From a checkpoint of a small transformer trained on Wikipedia: a variant of Adam for these matrices.
MLP neurons of a small language model. Each row is named by its layer, matrix (gate and up: input weights; down: output weights) and neuron, and shows model dimensions 432-559. Each number is 500 + 25 x the weight over its row's rms, rounded and kept within 0 to 999. Numbers have three digits each. A neuron's up and down rows have the sign that makes its largest values positive.
After each neuron's rows, "fires before" lists the tokens most often just after its 100 highest values on Wikipedia text that the model never trained on.

L5.gate67:492478518472493503522473491499442498469503481517496476502497470487477541577471508495535476525517523536496517537506492486495476514504512509488519510481501523486507466507543546479511481514529506508442508482509476526548511453532507482506501568549454489462509504531499526517501514483494475516478533518537512515527524491537501483517474535490481471562499517498479519494495451490526479494524
L5.up67:489570502479494515506486472479528521493532510496512502489456472513519502500555462459496499521530513488477536459461487483524501552472537535520471498508520487535511481476519500482468489499509494540531433527497465540488505483494519450495480455494525518513485505526492529574498467516515472452477466478484484544477470520506513478500498477462508492530452535514505500527500493505546472505510
L5.down67:539492492497467479490504519498498484492496444504459506519531494481475515492549494528515558522521530508470473495503456518517521496519472525472461555517495478463499508504476457475500481518477477526522469474510538492496488471491534517500467442473581522529478496489462505523449445521512522453504493464472521487519528480540479492466529483518524528491477495534512486471464513513500480477523
fires before: " |", " ", "-"

L5.gate466:491479496486528505537462482489523521503506488498500479457490475494499455479487500507485520496520511545476460433497485524516467556482495537482506480475530494500506483529500481526508486487504505495485493483531508488469505522454501474495497506485486488470486523469539520548507513483482496517526496509532502519516486498516489522501515470473521490492498515514472483508523559490510471514539
L5.up466:512523480488492520506486488489513516492555476472484539489575494555501493470516524514512492518530499513494484491504512525511486529494497520505504472467547442473507514550518507485497505508483503512483486468487488494502470504468500493489504499478515509476505458489501508527493498508499503518522499505511520496476463503508517459531498450495500515491470483506486471514513555525499459489535
L5.down466:498481453467513471497500510487455493535533462484488504552503529483496476460498492532496509504519575494502510506490516467472506475531488496525475525515498513528480498528551499535552478492497475504490525475504501514498484480499510478505504493547516538535496523513510473455511500481504481511514495490482511475463530509534498486460508515477517520473537482502481492487487483506511495483500
fires before: "."

L5.gate520:503481509524492480531523518490514473499446489526497438504501509536466525485521500496488520504474524468540527490472515502502492516461482491457513544459490499480553477464494523490470532489480512429530469526497491485525502461506493484478534529483537465496502509509471530470533500500491524475527530487494527512464493520487461534492504542475492508542502451457479545504545515536501482497479
L5.up520:449579499487506529473511478461488506510503488529539466501484472488538544525520511494492484539501498471490502501512551474501521510502497491502485480518497500493449488509536489486562523482497500499479513484531529484458486504482516517551490505485530513488471475485498480508500517524513465486497483482519504490501518512525475498493561467466526485533475484510494489523544534481495465500513
L5.down520:509488475519488525553459512498454459493524536476523518489526513523486530524527559512535498530507557506539446521521519474489501453462461466518473570511531542475493485534538485468515503479504537460476490502480463495463506497521500505492486474521500527497527511490508514484378566504482531523516487488526482487512509514499458505532540516477501482472472505499477503480496532501481504524460
fires before: " that", " to", " ", ",", " in"

L5.gate910:511487460496500508481470477487508509504512522498531468523494489552485514515528490514484531447504523533529467529523499483526469493472503524533521502500480547509473450483519487549504496504475494472521508536511526486503485532500454490477509481511516485464517478521523483554502501497517502495516522487514491487486532458485499550444548499532432484507540482523495492516519504493497498507512
L5.up910:498463437548478485498465496487486509520512481497488489480512512494474516477487496483458501508537501536478523511532566489489472460525471504524502506497494496526501497471501496449499509483516494520485500499506524518489481524506518475514510510436524490488452518494520449536496542527508524516478495515474475479487509504499486543507503580496464516508516514486514479460536490509489475497515
L5.down910:474524533552481489475488516539481486524507501514503494509554505481510523454523532498506502498445503517494522544547495512534460489509474522496481500521511475470519538461501449479496488516503509500508524490532522486518501492466523519508499550507542449491488477476494496477503481480505501580463479539510485520498518474530508464518554494477514489518507499498505533542477518494487477498544
fires before: " |", ".", ","

L5.gate270:473504553470520481559493491505461514488484494505497458518507473504522484517497454519481478526525535513468485484485498547485445493508486520507492529457449508528469449498495503458503486539484460491471496471516501486507518463518558534533513508511505459470476510484512483541500544507493523512490477515483481511496534539522552493481465458526474515466485504481510513480484501493532473536526
L5.up270:493489510511519434489535535481501516537481509512547465509529534519524497541506536463485476486513476513495507529460490547467543482537461521479524520512494491523517503486476505521501496529515527533493487474519489535480491476538520548532504463481544525494504432524491480527504500469473477517555448523510517498519497490488543500513434495463503509484476487497510480480544532469484479517541
L5.down270:496516549506481524461468554520504539500491467508500488499488486556518458521503489470463481507459482484507502459542497556490486494522507551473489489512479524548481524500476466546507464550496448507511508533499478514494521437497483507535553505517495495482525525469465464465535499460508483503479506511525503508515492510500514460489512497497486520506530505525496527487508527508515516523490
fires before: " |\n", "\n", " |", " |\n\n"

L5.gate941:560513444547480507551475482518510520478528486474513501487558495498533510532527529519489472488507507511464475508501500485534530501513484444489484523496501539502495478511491480475493515538477513528489533502513536476471479483474487501545538520501491505496533447511479530491518490472515498512534543497502497489532557533552512476541478462508465503509541500504539488480501501521575521541488
L5.up941:467453539488469488497505511523485503480479505518507534515484520500487500475511496503493487513510481468480495550508518497447511484499450523554514452514443532547536441544524523516466488471473529453544470497477465464497500478495501472485535517504479520498483552507516508468502490488527478478491489544494524522497515514523493516499492495470483477470484558472520495546527501478484497490526
L5.down941:550521438525518476494537469520508508463500521510501521484489502545522496542464466526514514478484546476510460482529456474496479497503477458540491540506507544528523510483499504483458555486493516509482493499523534514466492478506527483518502491502496475502514494506507526474538496499510464459519505488520485509525475488531565487496480481511511483507493478521487484519469529463535478550504
fires before: " by", " to", " in", " as", " with"

L5.gate1426:535485518459511514491522489486470508502496528485503462488494519534507525484498513530483528476501505529512478498503507489473511513527475502482482524477493513493471451511524481473515543525477547473489482485544505465526459486512492481501478549508483511495473485503484539529516513499489526491481519487521499491495538508515485547517555522518487477542517511487523501529495524442482563517487
L5.up1426:543507509472538504477490524476514455529501515517518543492486474462507482483464509522484514494447473484495528493504501473477497524526494507501504507500492536505523494506480500489469491514481545468531488511544473485477492518457504502523487507487540492501491508476476510500471483485546528476457467452489526477485490475517483492522549525487517487526465479513503479502525491458473537504495
L5.down1426:517487541529468466525470481514534559477480501510506494486503519484485468533530528476492517478537494494451539509483461538559495546495483488489528480486495534510494511515499475537498473479499470532486487528512475514479500501468524520494486468493542490492530529508508482491462519471530527496464501478521511517498466464498482490504481529471558499493489543549472521521496555550453510498506
fires before: " |", ",", " (", ".", " and"

L5.gate1518:521526470487496499480466497503492496495514518487493510491547531520469429534542461503496496497530482510524503453489505486488486480508484561484495508477546530519485507489529513570533508536521508495510532454450479475539510507452510511488530507516500514531531505525548535518505494465507506495500517492520482540473486517518482524546455466472479491479483521567488510474468466533566522525494
L5.up1518:514519499477512501509499497531466511512462517511505509522505428498475516472497532505474489535505480518537487471503504533480506553518475473493486487465513500495453484479544548503508446490509525502511453506509490549491494465521504504477518477500471541497473510506507523484487487501456517473474529532511492482520528543503526531485472474485520499460528501532489483443497523491485534516515
L5.down1518:499460503481505472517510522464518512489496506482517490481500505491509541494466520510539432485497516490550481460471515496457489465506480504514506473537492502473489518468558490526506468526506516472509495487484508488508471515486507500487477497512535516512495478508492505463394488502479486499510494478483518484493470512497472488532486508458523497494496460450497468479523488509528527533525
fires before: ".", ",", ".\n\n", " in", " of"

L5.gate682:501482498506494524490497484496511472508461499499495516540494504531479572504512501519534512471494492522515456489493530541556485492483493477458454538490500474509489494487493530534513539490510551521524493482525512475474507483526461497513510461523521472480461458480511499501506511523497505501516557557485479498501560531477504507493541493424515499537539474535540472532473499492505489486489
L5.up682:541520529465510524529495535479512527519528507468470485492493433465521565476524525503496491495484492521549491486477539487486532496526528508497477555472499494482467490462503497516509503521468517552509479486509542512476474525497500522531479496522479485512478451460491484492495485481512539499493483494485484488451466521520478492498506495510520516510495499464500463519523523480502477472483
L5.down682:503496510468527523516474501502509520529487466486660505496474493497455473453502499478517468526515511506499528477460480523508505493545488492462496498502483497444505506480493491538529443496530448501513453503456532525495471500521515505476481529492514480463490465497501514507390476510504531483492500489549461444502481541523461499464489504521462515528480522518473502479533538520497512512490
fires before: " ", " the", " after", " July", " December"

L5.gate805:543488514485494507516514524507440482528507467506503469496530526486459509521527532530504437445499537533507538505513445517490500462482498500464513521482503490482499486507519500481543546480491491523507480531487499512542477482520478516495466513488428504464480527516509487520502488481496524478479479511495476512527513508487508574432512492516502497539547510462497536502502517459484506537551
L5.up805:532453511503493497509521452441452510479487499479507501528503516517508491500546499509496532478485471529478487556478496498501491526508480520501538503482518491518489504501502512520544499474528480501495467490442517477496510554477504440476483500474496517476489506480501484520495478499519493457516467492503524518531487519504467505485521492494499497499519525467468481494489502500515474505486
L5.down805:519475489468481487526533479488488510516503468491511533493542495520432471483483483506498522559480524483480460530486501470496512528453466510470514540492494493486492510485550488539550511458515471494501493499502505467520476527505558496537481475486451523452493487483482515496515488506452485498514452521504523513524502522516435486501497475481442515516514485486502526510512478494527541530477
fires before: "s", "0", "197", "198", ",", "th"

L5.gate2:529502516504516495525470490502486495570531492512498541481484536512483516509527511503535501511488512519466511497520483512490503519465498459510510534461509495499526474510515513523515516483537498489497486545499528487497554547488502492475530445464488516446508527499520504480507552470508519532491464501480545475500530533517425511487491462476509473520511515511475494476511507473508450542477
L5.up2:521502502488493506507493426473494487509516498537502515507494514472467499498500452471514501429547497483502500487530523511500515492473531499519504513483539503509429496489493543495495552532474438504436464491531519495508517534523527521456457509459478507500460467522495498503489530506477494491472524488484499504510524544457516498521495510450497424507524504454480520509526459535499524528536
L5.down2:509493503501534530527489497530480489525499476467509482483488516526511506503537498536490488498477474504505434518503480486492544542487449460468490472487499508542513469524476513497481498494510500489494509492496460488501497465546513516498506458523491510452519483503474476475551524486482484477494510492476519470487471478510489456516478490438535463493485455470496536479511508474526498450489
fires before: ",", " |", ".", ".\n\n"

L5.gate346:472502496517477524479477455551479537500515478446502466459482552479537509509498510511527496473512500535485480486532501495549476521542493496527500471499472501524492487494527508539527487473496517465487488526514511474524530536502498495500487538505534470541488536484534488500514526511484507514525549527511482527495499519475512507504490474495496413493483479534510507485446509492487592525475
L5.up346:537519496510464471496529520479474554523521525482485489505512521499490501448502507513496506497508472479515493483514486501511497495509513505473488524474493497510486547500525523506486469503500503458481490507475509493557518506446512489442497488513536470534489514456513469498505530500490493477506531494487495506478479472534490478530485510539503483454503442518490525489518511515519544493480
L5.down346:521499476459549484502503531476488490481471515545489526534483452521499498489514498511495507521489507466496491506452490504475524529468504499492519521503490511471499523501481530465490489496482458497466499515490505505472475475509508506503494438513456513505510476497519520542501453471494502485479495477498498485531533469525479440491478512449485519516507535486488455500483520524513430528482
fires before: ",", " of", ".", " and", " on", " who"

L5.gate664:529502519496520516475488493501527483511493502496507449528513538534492529521544466497529548493503536512486502488535515551496490553468487482490492502471532494537504437493517467493518500516512484468448473510501489506541465475528500481524501520549541499502498459489477496483517505494437496473511504466518480543538534522506464544488528537508489488466496526505521541469499545463545516521451
L5.up664:482533484498535504505483493478514505482459506520508510491529498484488510522536449527474520540522455501506491501514486481513476488557504489431517461446490478472464494469495510523513487521556511480539517485477478476500488483528469482530428573527485521524490515522515463550518517489513484463519475495515545530453466486489467505492507519481472470518518527535551516538488562514505492516522
L5.down664:518512506516551536507463506532483482518475501460468483470489521484501490521520492529494503539496513508494534470520550517471507516512492493449510477507488461506503456491512493522502523485538517470469475490513532528520487514531495518446476498552486562487507495489489549494587516512504485503530518499532494516504530507504493535475520520494482506487527502504503540511507506501508491502463
fires before: "\n", " and", "==\n", ":", "==\n\n"

L5.gate1658:519519508502490503506514497490468515498467506458488499517514514471512531488530493519501485467507532523471500501542511503488483532505488472507475523471516446464459522456486533491491547515462482485515478532454541469497518496491513527509506451483488485510508474475488513487482528478484508520529497481502462497504503503488514507454526480539489536487517475486493478499477482508522507539474
L5.up1658:489503531549493456519490497517453513487466530462503525464482487471480489480472489538471511479470494505502563545531504483499512482457485510537508496508460509446503509495499515519508559492520516466489497519507478491482462518499534450471503496487530485516533491492515457529499495479487500495488518501471520521472476456468468458480533492495554574494442482513520507512477509545503470535520
L5.down1658:517503500495502494520483525512500506530502506503472479481552480462502460517479480544465532538441495531498510494469501487544545479477488517507481531525423524523510452532556502514470528456516498519548528504531492528503489502462480511492489532518528481510525521492501486483527518509464476499485510520508486499503458478529455495479496527521502435466489524499551537508475508483448480515472
fires before: "|", " of"

L5.gate1288:524518508494488493592509486455495489521463504545491469472510504538518544486523530506520504523473506504496513507519515555486467481498524489465499484506518502508510466516545464496488533517446464525486437530496512512494491522495517465512502526526496518475517482456488489533526507490516504503483491472503467487504510512477559491485463519507483499523515500502476451470511523512526468526475
L5.up1288:480477508519503506515477458516457522458491494541531492505503500503517491538506485488529480512497539437486514488502520492464518551535476481492517501509447457496502483522504510471524512460522480529491475523534534524531520491493524538542488495472549489474502490499534484541501436522490476490492474518545517532466509527533448521473535474455507497530506510507474472496502508453480515495484
L5.down1288:518488500486501500517453540486518486502471499476523525514482507507517525463451513518540500478504479521531486518464529503439543532498491502496466541527527498457474508515517514503483506455452499507472456521507530485537479475487527503506497497460520497470489488450487501439488487505510483467471471520525482548523555534492503506490507510501508502494505490485497468455510464531519489489501
fires before: " ", " II"

L5.gate583:518470535462499455529476473503508519482542493547484470449483543525488479465505503486536468486500489488530478495476495520515491553512483523480498513507517505522505480473478479500524560490460470498502444511527497493512457494513532475480486498531505482482511520476438501437508508503483479472498489502494502526457548546541531548528514506503480515536499461466487474497530500481510535508494
L5.up583:533474493483501515509541493469483502516540474521489534482540505518513513513528492506474493445516492480517493516462495481492461493508513509508491514499481479495474494501547477492503521505486490505446513530494498483509489523476497503460486464541456472487539539520457553530491518452492488550499495541472516509514497516486513467548460510512527500498545521528500500495483488540500461524511
L5.down583:491516526495545478534464512522484509518510485501499486534536516513534486540510445518480484497505512521501463542508475507461517523517467576495494499495490522521473470521457489489509521466484498523514495526498502489514491499490530436466487512520434442485546478524482478527471491514469498454516527512481531532495483491503554510455513533450527507537504489505545468507517481480476489492501
fires before: " in", " for", " with", " at", " as"

L5.gate1315:542489457517414499444483544500477471505468472537505469481569521512519509471522488528452507480485467481470495512520515518571479506483494503511457503507516494502497478511535483513452529509514505458514514510496530525470493475499499504497464456473566437509501481538554505488510521511484478469508554512489510498475543508492508520481511531516442525465470517479498560505517471487496499511484
L5.up1315:513507522539490488467488555512483471517519527526515466533499488486487500510511484526443507472495476485507487495524480487544495527524517504486469533501535490519463511482463476489501511500523473483501533505465545457544514514463446498496519506463496474509500522525479476518504472488474473542492542530509490486494500512535445485482517487520445461510572504486455552527505476474510513509482
L5.down1315:505513540519474500479471512496470453500510462493520477491490493473480569517516496503538541494519477502466490497562557521494517446482473502517466516534434514502480467504468482423470488491519500471491474503525509541490469457532512495511510499542481519518485523515522477438495498494497509480478522457460486539462502472534470507523529502493496469479524519444493522446541498530506500486483
fires before: " of", " to", "18"

L5.gate907:509524483508472534507500531484485521540512496482494495496495500511477526461509493489463457491540488500483498501473517497501471499527513495478511508441523503511499511541524507463520511505485488477495487501509512521483500455502542523505498455483465519475507495503547478532526519514508486493512465487536442467503531557554472479541479461494497516501520489484457528480504508505490519540446
L5.up907:480484522488494534547490506516525479491497519527490507494516522474470487506497537481499507487495431475485460508484505477524516484514536508509508497518535495513521479524485515479503471518506477515489509540480464487460514500494512517513501485472504473505530491447487516526529521490538445483507465478523493520501486557510524492502496506489513481489484501537540468537556508504486522489517
L5.down907:496529475518478495481474478551521514484497516525528508482484539488523480492469490518551517455515484449546485476535491504528475508477509516480513517522516525530499505513480518512458489476534486504480511489520508520479498511481467502499471481537502546469481471504503518463440516550481488454556512491526509519529440491469512502508524521499494524482456552527501490493493489473511517488488
fires before: " of", ",", ".", ".\n\n"

L5.gate1404:504476487523442459501439523484483496505483527429504511527506480522485549465515496519487516452503526512492472490550481533535458512454455485528518485481504564526528507509528496501426494487487530461465489502551493488522501464477522553529497497483541532502463508492487551562532534476498518512541507482504513461529525508541498520444499529519470520442499465524485491508504555503565501506482
L5.up1404:494464502525519502554499513536414482491454527484483525517518516526479553469514521496527482471501510507497524492504470511478500489491477521473549482468491554527496491558529505509482508536493475504489520462493505516533499518493495505486514517502504509471450512451528507506512555491519478489478495481509499490516511484519500484498500468501496533492530489497501488487512469513523484547514
L5.down1404:499501537503500461523474507474456475496460485440526477533554488492475521493532486485475522485514506496510548494482483515499475463489521496514531457497498476478528515511492501467471495528496537531476463478554498432510522509506535515457471522508541512523483497487500546494492521511487495487525461501510473507528501444511500471456514563505530530500501494489487508475536538493585505516504
fires before: " to", " and", " ", "–", ","

L5.gate1349:507475529485471494511476508514471494465502507530512467502508493552467536472553466518477479503504506495486552507480504512488464526481480503541505486479495467503486483519504521521529498522499502496501489530473482489500515473508488490474504535510497543492474493470500483509500519485545564504501501509532517484524532516516473472458456517517498519503481477475521487500474491521526506493485
L5.up1349:546534480478486518519509484494472479560504544489511507511463543503484491480539476510456522481479500496510517475512528495537532492500469526489486474473495498507478514524515495525494507481481549470496501500495515516505534545502470515555507493532475508535500465493486537457522543544474506461510480517519473518511486476506552489472524499502532493493467519537506468474514492488461519498483
L5.down1349:512522493496495502514520514499542561479489566432461488490505537498477502531502495530488494507513476426474519462500533461475495477519498465544474508512496486552486493470497485485524465482521506484531507470476454501503488527493490468516482501466503506471474526530505455509508473537472479510505487461552521500502503494503520497486519480517492457521554476505544509499504545532485529483515
fires before: " |", ",", ")"

L5.gate368:486492516498542481529478487548475533499469496489482464470461497525466491513505473511472515501497531451499504484463497506478498461502556522485486520472481470504483468516498483530484543509507454449476546499486509524527544505554489510487449529478495493527486511469520491523516495523486577530501494490483467516522494499514479471457470521485521532518483488497523469525484485506483471550458
L5.up368:493526490511496484473491455499478513512463456511523495487488484487514525499472510522503490521505481488532532518510520536516523543490525500501534470483494523524518494464513500488495501475521512477532554491527484490556511534516514524508498504478498488467520481539514479466516498511516523517497508520522517516530527460519482544508531554493493514518505578503496467527486460492484526454525
L5.down368:507504516461506473508543479494536518513472519527526523424510524495485497509522516518502486525490492480502478528478516552499491490462498484481504505510492451513517520508503480516542498498503513483521512483483461512558489479495525496482478475503499518476508465517528521521431542488503441508519458521498520466490493506498560490493504461485513578519468485492511489519502499513472512509499
fires before: " and", ".", ",", ")\n", ".\n\n", "–"

L5.gate232:508464488497430520461485468470450477509501506553487498542493495521495537466507519516428486478485505535514497512504449475485520483509498496516527524501477486516475473555562486495511549501486499478525519544504523496565471506468486497489463515530502511507452514485505475484505482500496465477503478473496437514535520496519504524477517539490498500455491482524471517477512509491555478494484
L5.up232:514508475515454533500500542502511497468470468506523527452479486500494487481507507478505491487535514500450508509484477500500513471505473485543511507489496525513493489455493502493436530494531510486492503527518479489498460520472466516484506487489505543494482489477509472503515475492527516444491481517502498420495498492481514527525473523485476446534458507516466480513527497507545511524490
L5.down232:454500471522469508456489479504473487518504493530510491450434503493496486443517496519531507506536487487466510512490456489522507521509493549529513493485485528490527495527490500495498476515487494452514513562521500466519483514497468490486505473520504514485495512514460494490474487528524475466478485501445484510505535520485486528531492503494536503494533501468480473464462491528503495503507
fires before: " of"

L5.gate468:477510519503512488490510482529520526498451454502495507585504505488550534477502504514533535487512506521511530463491507531513530500502425564492499492510502487470498499519507499481520527482490524507517507474518539553494501466517504512527531441490487503491438534445472546449500498539472508488533460512531489519536497518466515499500503467480516499519513499497523436477473519506507477503516
L5.up468:547523543479521540507476482456483545495495549518501495519513476499479524502495500487501524488492544512506473519478515483510543491480521514506491484499438514533500507496483451497539498499489470508524518509516585505496473487524515492487504534538462496525520479497527525537500518469473514533501555509519489484515528501539481518512478526507458531499466539504473504443469499484503500510522
L5.down468:496538513454530481469494469484460515556483501444530493502515477496494480475472488526495485493497515494498543503457480488511486490486461481496537493500497526513497496522501491511484477489522471531464455463507470489503477499487535531541478523483471458468466464504453509518494538437523501482485485480497511548478501513503548500491491492474502469492528496472505499516453483469483492503528
fires before: " |", ".", " \"", " is", " was"

L5.gate601:481441514518487499522488510489545524484472493501517505520550514528524463509514530505500532483526536471504494493469546504500572493531468507512482495502497491470475531509537518493490531544514508499514535475436550484503495505493472468506488483506506494510536536467514505477484496500483521494512515509513506537517515531521501455550480482436472532519509539486474501483523518476497497515553
L5.up601:457457523501504515467467505481527477509523467458490495500515500448482490504486529458483464499522509502513506495500487515546547538472501511520490513520541502472513501475532517492533523544492533517503456471500545553518458514491495486473476512518500484490500496532498507508498518511456517492492501514506521481517461494494502458491506473475509499529485523512451478477515507491480514468473
L5.down601:525530455474485491482533477507508506490476552544507516462493503497496512498516525536489457491508501478481506544484474513488491510461484510517495487472462514500497492483482514496510499440475476459471491555520551472483453498493516510501523479512515539495488489457479482522489526474502468515508503442501475474463491523525455476472491539479497524500509484539459525513451522455522514507495
fires before: " ", " |\n", " |", "|", " Friendly"

L5.gate644:543461541485497482528494487521502454503501488491473479524530489530486516513536527479544487456509491550511470469551501512530543511511470509481486525523521481498525496516520479472538533528476491531496495493480515524546521535500518512471494481500499470410513493526499521514501565529466530494518496476533504463500533538506516521486528481463545508446475510505520473504490508544540507467467
L5.up644:504549525538473481499509516452525476478530540480512519551521543503549524524476480513490491512484493530535505489522530553513487585533490488529515560519487521506508514509498500483494512511473461474502502518519517531496513478517538508464494485507478512486501526512510487502487460494478541533487502456479456528556519477473536470487534514546527488490562501524486476465528499475501499465482
L5.down644:488467515448481491544520489524529529483487529431472468502503481494462519477530511538504498499513461474546529472545536516532523465488531488473500503491495561488521494493546501519519473505505524460457502527540461500526488498458533482495481491509512503496508507492533530499483476501506509525521504490508519544476496485496487525493536494474505494481518467488494480507525495503486499483487
fires before: " ", " and"

L5.gate295:488524537532528497551492478428490518488522528478516481514541533505422516484520519497533543474551501467482464468527522456486477512476517520533493491482552510477495488529484487543508535480528494482465436565496504503502508529487530461497496502455511495494520518459500544527487542518517511544501519483494483472481468504516499512512498481504441500510476534474491528458514509513504512515495
L5.up295:519512502481445504502483474496480505518529498534505497446487533513482481465502503478525486490495520514549458500505513520539432496525500549518489510487551496487484485449502496480530522548461482526498457509496512457475528512478542449476472480465524478492454466508506492440488494531545534477499465490478537453490501495475467489485505527514516533489495495491514478528491463494477503486508
L5.down295:505500498489529457520464500522482455508472498477487507481464539572513482482524470516545487448503488527513499493527438529490490497463533524473476515524498511557517465491488502592500493479508491520481499500489504458473472498442475519517461512497535501484533482519504501460463506478485452497453554459489519523508496485504476475547488472503484504492498514529471526500477504506528506500476
fires before: ",", " of", ".", " in", ".\n\n", " and"

L5.gate104:515493511511489516525453467555495528492481478489495479476492490528516481542545530469515464446500517509487495503469507490505503474499429512474500474464494546523490523509485459522470503469475478540497501517503510518488491474483495466541506534507499558467495513485453552484518500496528518503497612524501481471516477505518499546527427568538477478531519524482504467438515467478516480462457
L5.up104:516460510484488516494472506474518531494481496461497520494554487541528484547479514550449483502519544504536489522507523473475519506471514541490552502509432507512487504499526555521484494476534487497534546530516493509498502511501501499505480525519513512481483528499487544526484463495492465501503536488514470502495490533504510502456487508532470490480493524488495508439515531507539472547544
L5.down104:521505489527481502510492500420531519509485515482574505496533488496526489535529495502530486511502491492504524491509498493505479473454486499542492492480500502483512482500502510492517527493486448489428481502507479509504504495491538485515486477481500488472467458504474499513537475532526465484479499535527456491520516494546493501477508494540528537552493498497462496478570512497520468500499
fires before: " by", " to", " with", " as", " for", "0"

L5.gate1038:555517504488449493513494462531487547488517486481503492508532482483511497459520493553473515490497513495463485489548498510495489488514465525511514449474474544497484484520502473521464517530480510492502525544523512522492499501491552530502522546472501494505474485538473539517530508452504471480504536515509486463512488528516549510503469545510487509487517519533511510490502521492530484532512
L5.up1038:487514512538504518551495504509498529478539528492509500511511492555476492502492536542515489494500485525477512480507509480478571506469507533506542508496475491479474524549504489498552482528541535537481528531507507500526514498471492472542511554482549496504525498514465544520476526500535486486516554514500444468543491519504524528552493519557503482510478508544500429463470531540567523532515
L5.down1038:533506473502508477530493512500505511501502478488458486574554460506544525514502456541531534475491550475525454505489516495533514523487486518522468504498499517549499515483531462505472533545471506501514534536538550510468489483503521485506518513499510462506530498498509492474526489475531526491481493510542443535499505491499504504480506506490489493498533473475516515512501474513521461494468
fires before: " by", " to", " in", " as", " for", " on"

L5.gate1177:521511495507499563547487492500471533522516490488485508461523512509491481491536451486515505472538500531492504485492523488516482480502509502490508515477511514497511487503483506532500515478488485496481505501474526538528479489539464480495510485501527507479527461509484494455534534496478530463529428477467497454542505490516502558503476506485486547481567536505540535505456521471477480508515
L5.up1177:493475489515515483509509504461505555476517470524521469512492485491455485479469561541460550504494529490488466505488525432472505495463515491487516480497468447462543479448493564536560513517514568501526525509486506519491516479527493461512501522591521508523517486479523539544473507514565497483496520479513530475486482545519509488442543509511476517496504555492508509460507504506493484518517
L5.down1177:504484484522557536515484524522498487521529512483518507492498502497490505523545477530511508534500475534500475468509481494482501551466534494464518463515519520550485499502475516506521486490496496479517508529488487515491508505476482521487529522441498480503476485509492525476479500532461495474549510493471459502499490490531486510537503486470466500491495497501496528480436476511513505540546
fires before: ",", ".", " and", " of", " was", "==\n"